config.toml
num_hidden_layers = 17
hidden_size = 160
num_attention_heads = 2
num_key_value_heads = 1
head_dim = 64
intermediate_size = 640
vocab_size = 2048
hidden_act = "relu"
norm = "layernorm"
norm_place = "pre"
norm_eps = 1e-05
positions = "learned"
qk_norm = false
attn_scale = 0.125
bias = "all"
tie_word_embeddings = true
parallel_block = false
extras = ["capped logits"]
init = "uniform"
init_std_qkv = 0.0536
init_std_o = 0.0
init_std_up = 0.0536
init_std_down = 0.0
optimizer = "adam_variant"
learning_rate = 0.00193
lr_mult_qkv = 0.4
beta1 = 0.9
lr_head = 0.013
max_grad_norm = 2.0
warmup_steps = 356
schedule = "wsd"
decay_fraction = 0.899
decay_shape = "linear"
final_lr_fraction = 0.0
batch_tokens = 65536
max_seq_len = 256
doc_mask = false
train_tokens = 297900000
max_steps = 4546
dataset = "wikipedia_en"
MLP neurons of a small language model. Each row is named by its layer, matrix (up: input weights; down: output weights) and neuron, and shows model dimensions 64-159. Each number is 128 + 24 x the weight over its row's rms, rounded and kept within 0 to 255.
After each neuron's rows, "fires in" lists the words (lower case) most often at its 100 highest values on Wikipedia text that the model never trained on; "fires after" lists the tokens most often just before its 100 highest values on Wikipedia text that the model never trained on.

L8.up262 [133 138 137 131 123  92 121 120 130  93 130 138 107 150 144  71 117  92 127  96 115 122 115 138 153 158 138 126 132 198 126 111 135 127 148 143 123 129  89  98 112 157 128 104 144 132 129  94 122 113 122 142  88 116 113 173 112 115 152 106 172 135 135 114 137 152 162 168 109 157 132 111 126 153 125 107 140 110  92 131 181 125 137  94 118 170 158 160 108 112 122 145 168  79 128 137]
L8.down262 [119 102 132 131 132 145 122 143  91  98 127 149 146 157  93 118  94 115 105 118  97 118 134 115 136 145 134 127 146 123 121  83 155 132 143 192 144 136 122 104 120 133 128 157 128 157 138 143 125  78 123 142 141 119 168 119 143 152 124 113 145 124 114 174  99 143 117 163 131 163 122 124 162 118 121  95  85 144 153  96 111 129 116 115 108 111  99 126 136 129 133 114 130 179 120 110]
fires in: "a", "elevation", "average", "according", "early"
fires after: ".", "-", "==", " for", " E"

L8.up503 [106 148 134 165 124  99  89 135 146 112 169 141  97  83 170 111 123 151 183 149  46 135 154 144 153 150 153 114 148 134 116 120 149 141 128 145 126  98 121 105 122 145 107 160 136 156 160 157 133 154 113 123 106 136 137 147 161 131 122 180 146 131  83 154 103 148 125 176 134  99 140 133 152 135 129 151 147 138 103 155  80 127 114  96 151 126 149 141 162 114 125 126 113 141  98 168]
L8.down503 [172 110 136 124 132 152 127 115 147 149 142 160 121 113 104 123 125 149 130 111 105 114 107 114  88 140 159 116 125 174 144 136 105  90 165 133  76 117 124 130 146 108 132 166 148 139 140 133 112 121 143 138 145 102  85 107  97 125 147 129  90 138 148 126 119 140 147 123  93 111 185  97 121 140 121 101 136 143 137 108 110 133 107 192 116 115 138 128 122 178 169 131 114 115 151 110]
fires in: "and", "until", "helped", "would", "but"
fires after: ",", "3", ")", "p", "\"", "7"

L3.up15 [176 113 150 114 141 105 119  97 147 110 154 146 173 137 126 104 115 147 150 128  79 128 143 160 120 152 117 140 141 130 149 124 122 179 141 163 165 147 133 119 116 136 108 123  93 122 138 118  97 155 143 187 120 121 122 172 112 120 119 156  91 120 158 135 151 121 138 141 121 147 111 157 118  85 164 151 122 131 139  86 100 112 205 143 167  83 161 119  96 137 109 118 148 124 122 108]
L3.down15 [120 136 159 149 125 125 121  75 151 172 124  96 141 119 144 117 145 126 107  75  98 118 118 139 134  85 134  88 137 137 138 135 128 129 126 132 112  98 160 128  67 121 117 117 110 133 177 137 146  82 155 133 166 134  96 124 148 115 143 113 143  93 165 129 118 148 172 104 115 118 122 149 128  81 152 178  87 126 142 108 151 150 129 136 125 115 131  74 125 150 113 129 108 119 155 119]
fires in: "according", "private", "succeeded", "similar", "received", "major"
fires after: " pr", " Pr", "cc", " M", "im", " sim"

L2.up533 [ 98 110 128 169 118 124 154 140 127 191 152 124 134 134 131 155 138  96  98 131 147 156 130 103 123 142 132  92 156 177 142 141 159 139 112 137  83 138 123 177 157 115 127 119 150 103 142 126 120  59  87 109 184 135 153 131 153 120 158 154 149  97 156 160 142 176 123 124 126 142 115 133 118 158 108 160 139 120 122 143  74 115 156 124 111 105 125  76  93 131 177 135 128 144 148 110]
L2.down533 [124 139 112 113 164 174  95 127 103 133 150  97  99 152 178 163 106 145 185 109 202 147 131  96 104 117 125 109  99 132 171 107 160 118 130 128 157 123 106 140 108 138 160 118 117 101 127 149 142 127 151  93 131 130 130 119 152 150 113 110 126 115 101 120 130 115 117 100 106 102 203 114 137 133 124 145 124 121 128  90 122 132 120 127 115 142 133 134 124 145 144 117 112 144 133 155]
fires in: "robert", "louisiana", "davis", "franklin", "louis", "tennis"
fires after: " Rober", " Lou", " Fran", " Dav", "enn"

L6.up226 [146 109 153 143  99 108 119 135 123 172 136 118  86 131 157 133 124  95 120 148  84 140 149 158 120 174 142 168 145 166 144 123 148 155 156 150 107 154 143 135 144 112 146 133 169 135 119 120  95 143 112  60  87 114 196 142 108 137  84 154 123 134  99 146  94 103 125 125  95 110 130 139 158 147 116 124 144 124 153 126  82 145  88 118 125  89 147 132 115 109 143 105 129 122  99 133]
L6.down226 [140 153 159 159  74 168  89 107 150 117 120 149 115 141 190 138 113 109 153  84 156 100 143 154  88 144 131 170 145 109 161 131 104 101 132 117 122 150 115 159 136 130  82 136 133 140 163 101 169 130 119 123 118 158 119 134 108 109  99 160 139 128  92 115  94 146 181 130 126 122 122 101 118 168 121 101 136 139 110  91 120 126 196 103 132 110 142 107 123 109  74 157  80 121 143 114]
fires in: "and", "1960s"
fires after: "0", ",", "3", "1", "7", ")"

L3.up622 [108 117 147 113 131 141 140 152 118  89 123 117  86 112 145 106 156 151 109 123 117 115 179 172 133 118 131 128 151 131 174 116 123  81 142 162 139 123  99 118 149 129 104 151 143 121 169 136 115 187 131  64 100  99 104 133 176 122 142 126 144 158 107 136 153 147 156 139  73 127 164 118 137 144 159 136 112  88 138  98  95 127 137  71 127 133 162 140 124 126 167 104 126 100 119 142]
L3.down622 [137 119  73  87 135 152 124 153 147 152 149 107 105 146 115 129 115 139 132 127 141 150 122 152 115 127 121 129 143 121 107  98  95 119 112 128 142  53 135 119 179 128  97 145 113  86 156 118  93  78 148 157 155 117 137 136 142 113 122 101 184 126 148  79 128 129 174 159 160 164  98 139  87 115 127 129 127 136 131 121  96 164 153 136 186 105 138 133 145 157 127 178 102 156 147 143]
fires in: "the"
fires after: " in", " under", "In", " of", " with", " for"

L4.up465 [124  80 156 159 134 128 122 136 152 166 128 142  97 133 107 122 171  82 152 108 163  98 137 144  90 158 177 156 117 133 200 116 161 106 173 153 102 142 114 121 136  87 137 113 143 120  88 109 134 156 130  85 115 150 148 136 153 125 144 167  75  98  92 140 124 140 137 125 110 102 145  69 136 128  93 107 159 152 147 117  83 108 114 114 106  99 122 149 148 134 153 132 145  95 123 101]
L4.down465 [169 134 104 103 127 146 146  65 139 136 127 122 121 132 135 168 107 151 137 157 114 102  78 113 127  77 106 119 160 145 121 164 137 148 176  98 162 140 114 119 128 124  97 119 103 131 161  83 175  94 139 176 129 127 165 120 106 138 135 114 137 106 136 114  97 129 158 123 145 136 119 160 155 112  83 120  97  75  91 122 164 119  82 132 136 126 118 105  88 149 148 112 145 120 137 139]
fires in: "it"
fires after: ".", ","

L5.up245 [103 123 122 161 142  94 118 123 137 142 142 129 113 117 105 115 166 143 188 128 128 127 162 115 138  79 139 114 113  95 159 124 141 142 111 112 116 139 102 107 151 130  76 105 138 123 122 194 148 122 150  90 139 145 146 122 175 154 178 190 111 105 119 136 154 136 139 151 110 104 134  86 142 107 119 190 100 134 152 135 139 121  98 114 136  98 127 162 118 113 148 165 159 131  99 142]
L5.down245 [123 107  90 102 157 137 122 104 162 104 151  56 146 143 154 111 136  82 121 114  90 146  94 152 104  41 121  90 146 163 166 116 126 136 106 111 129  99 143 136 127 119 137 131 134 146 105  90 134 120  90 120 139 113 146 128 151 132 130  77 141 129 107 115 124 101 128 134 153  91 179 126 139  76 117 145 133 124 148 109 154 107 114 107 111 146 125 165 127 143 150  91  97 152 131 156]
fires in: "where", "what", "because", "so", "although", "soon"
fires after: ",", " wh", "th", " and"

L11.up156 [152 122 143 124 127 129  97 137 123 105 119 130 104 155 178  75 146 132  86 133 119 140 161 153 109 120 137 127 116 129 120 101 144  87 191 112 144 138 139 159 124 129 140 112 121 123 123 129 154 116 130  74  90 129  80 126 117 135 137 120 154 111 122 130 153 177 112 118 151 135 121 118 113 127 112 134 127 111 129 118 177 138 111 135 120 160  85 178 144 133 112 175 128 120  94 104]
L11.down156 [136  99 107 106 145 147 102  95 117 159 114 111  73 140 131 158 110 150 134  97 128 179 128 166 134 114 102 148 153 152 122 128 145 130 114 160 141  99 141 140 151 138 101 124 128 151 142 133 143 120 107 164 139 113 174 112 139 149 106  87 138 139 155 114 117  98 102 129 174 136 126 121  86 100  97  98 100 147 134  75 141 196 151 100 125 133 136 103 147 183 138 132 139 120 155 129]
fires in: "the", "latter", "same", "a", "full"
fires after: " In", "In", " f", " of", " l", " the"

L2.up18 [131 130  54  91 151 123 104 113 115 178 106 112 138 112 136 116 138 167 121 125 141 159 118 126 113 148 152 120 166 117 144 103 123 156 110 130 196 136 115 182  90 132 120 114 148 121 129 165 150 110 126 110 164 117 138 119  90 132 171 131 167 147 139 120 112 159 122 115  99  99 133 133 106  97 127 167 147 112 153 130 104 163 155  98 110 171 105 116 104 128 124 101 123  97  76  91]
L2.down18 [143 126 137 156 120 119 138 125 126 114 131  91 159  68 166 102 116  78 111 125 101 118 113 167 111 119 118 171 142 105 129 119 167 150 152 171 149 120 154 128 105  96  81 120 115 157 132 165 128 126 122 100 143 126 107 120 123  86 138 178  98 133 124 115 158 112 114 136 133 137 101 131 149 165 126 172 146 161 170 150 130 151  96 133 117 136 130 126 140 124 132 127 169 141 123 143]
fires in: "like", "during", "spring", "unlike"
fires after: " l", "l", " D", "v", " sp", "D"

L12.up472 [134 149  99 112 118  83 135 126 147  98 145 150 135  95 131 138 138 129  83 121  61 112 122 161 149 176 122 152 141 114 122  98 134 155 153 160 148 134  88 110 143 118  62 127 159 112 147 143 109 200 146 125 108 140 157 180 132 112 109 142 121 159 124 145 129 134 113 134 107 136 163 114 131 171 180 154 185  98 127 100 144 141  96 129 117 142 128 121 109 114 108 124 156 134 133 136]
L12.down472 [138 165 159 120 122 140  92  87 118 122 122 112 150 147 157  93 138  78 154  93  91 101 116 111 127 153 145 127 159  80 110 104 137 118 130 151 120 135 129 150 122 117 121 111 135 110  86 149  90 121  99 150 140 163 139 151 122 161 126 120 116  97 131 115 128  96 102 114 106 128 136  99 133  81 134 214 125 124 149 132 102 164 174 118 129 141 147 122 157 114 156 113 153 124  95 153]
fires in: "an", "became", "united", "another", "was"
fires after: ",", " and", " of", " in", " with", " as"

L6.up11 [134 134 111  99 119 164 130 126 130 123 132 125 114 143 140  82 128  52 137 119 127 139 124 149 140 103 142 144  93 145 155 164 172 176 122 119 101 127 159 100 150 148 111 104 137  98  64 110  77 141 100 116 120 163 110 116  99 127 151 120 108 134 141 109 146 124 102 132 196  91 134 115 139 111 116 132 131 110 112 129 112 121 156 100  83 108 121 145 181 115 108 130 167 160  99  74]
L6.down11 [ 75 151 105  92 163 142 118  63 145  87 146 110 143 101 126 164 160 146 155 121 151 130 114 144 110  90 148 165 152 112 108 118 138  90 118 149 111 130 150 140 113 128 118  95 143 112 154 104 124 115 148 155  97 102 151  90 111 157 148  72 155 110 147 100 155 138 102 158 144 133 155  93  85 121 132 133 141 115 148 123  92 134 138 124 120 157 127 165 104 107 164 138  68 123 107 145]
fires in: "2", "sea"
fires after: ".", "^{", " se", "g"

L8.up223 [102 146 120 137 106 110 142 148 140 111 156 119 141 125 161 115  87 155 115 156  92 127 145 124 124 149 148 121 123  87 139 113 146 115  99 135 133 131 105 126  66 147  88 150 149 205 143 126 218 135 201 108  90 153 102 173 141 129 156 147 116 124 130 139 120 130 137 141 140  99 122 135 135  82 138 141 120 183 142 131  88 135 130 144 121 137 104 140 115 133 140 111 133 143  94 119]
L8.down223 [ 82 126 137 133 145 157 152 153 128 140 102 139 102 127 131 143 114 105 123 126  88 120  72 125 141 105 121 145 117 116 127 114 141 127 133  99 111 115 118  99 129 110 121 155 162 165 168 130 127 122 129 169 133 112 141 138 155  82  92 127 149 167 144 156 105 111 145 135 101 147 117 124 129 144 129 104 132 109 104 126  89 122 127 106 151 162 110 144 144 157 147 148  95 197 148 122]
fires in: "with", "during", "after"
fires after: ",", " D", " W", ".", "ed", "D"

L6.up351 [137 130 100 115 110 143 138 161 117 158 106 138  93 100 129 170 178  91 150 160 188 124 146 122 133 158 115 149 143 208 132 141 152 186 136 131 143 120 143 117 166  93 115 127 156 114 118 122 128 140 137 119 135 139 125 110 118 129 152 147  96 122 124 140 153 155 125 115 117 130 156  96 162 152 103 129  99 161 104  97 113 123  90 144  88 113 124  61 115 117 145 112 120 138  84 139]
L6.down351 [107 122 126 129 153 144  91 124 135 176 101 116 111 179 212  99 120 168 119 139 167 133 156 128 124 106 132 175  96 145 154 115 162 123 132  99  93 120 127 143 160 124 181 159 124 130 124 132 142 159  89 149 153  66 106 117 149 136 124 151 115 105 112 114  88 130 129 120 129  82 137 138 142 142  91 139 145 140 103  92 113 124 149 102 162 103 145 107  75 124 118 121  99 136 131 147]
fires in: "robert", "mark", "franklin", "patrick", "edward", "jack"
fires after: " Rober", " Mar", " Fran", " J", " Ed"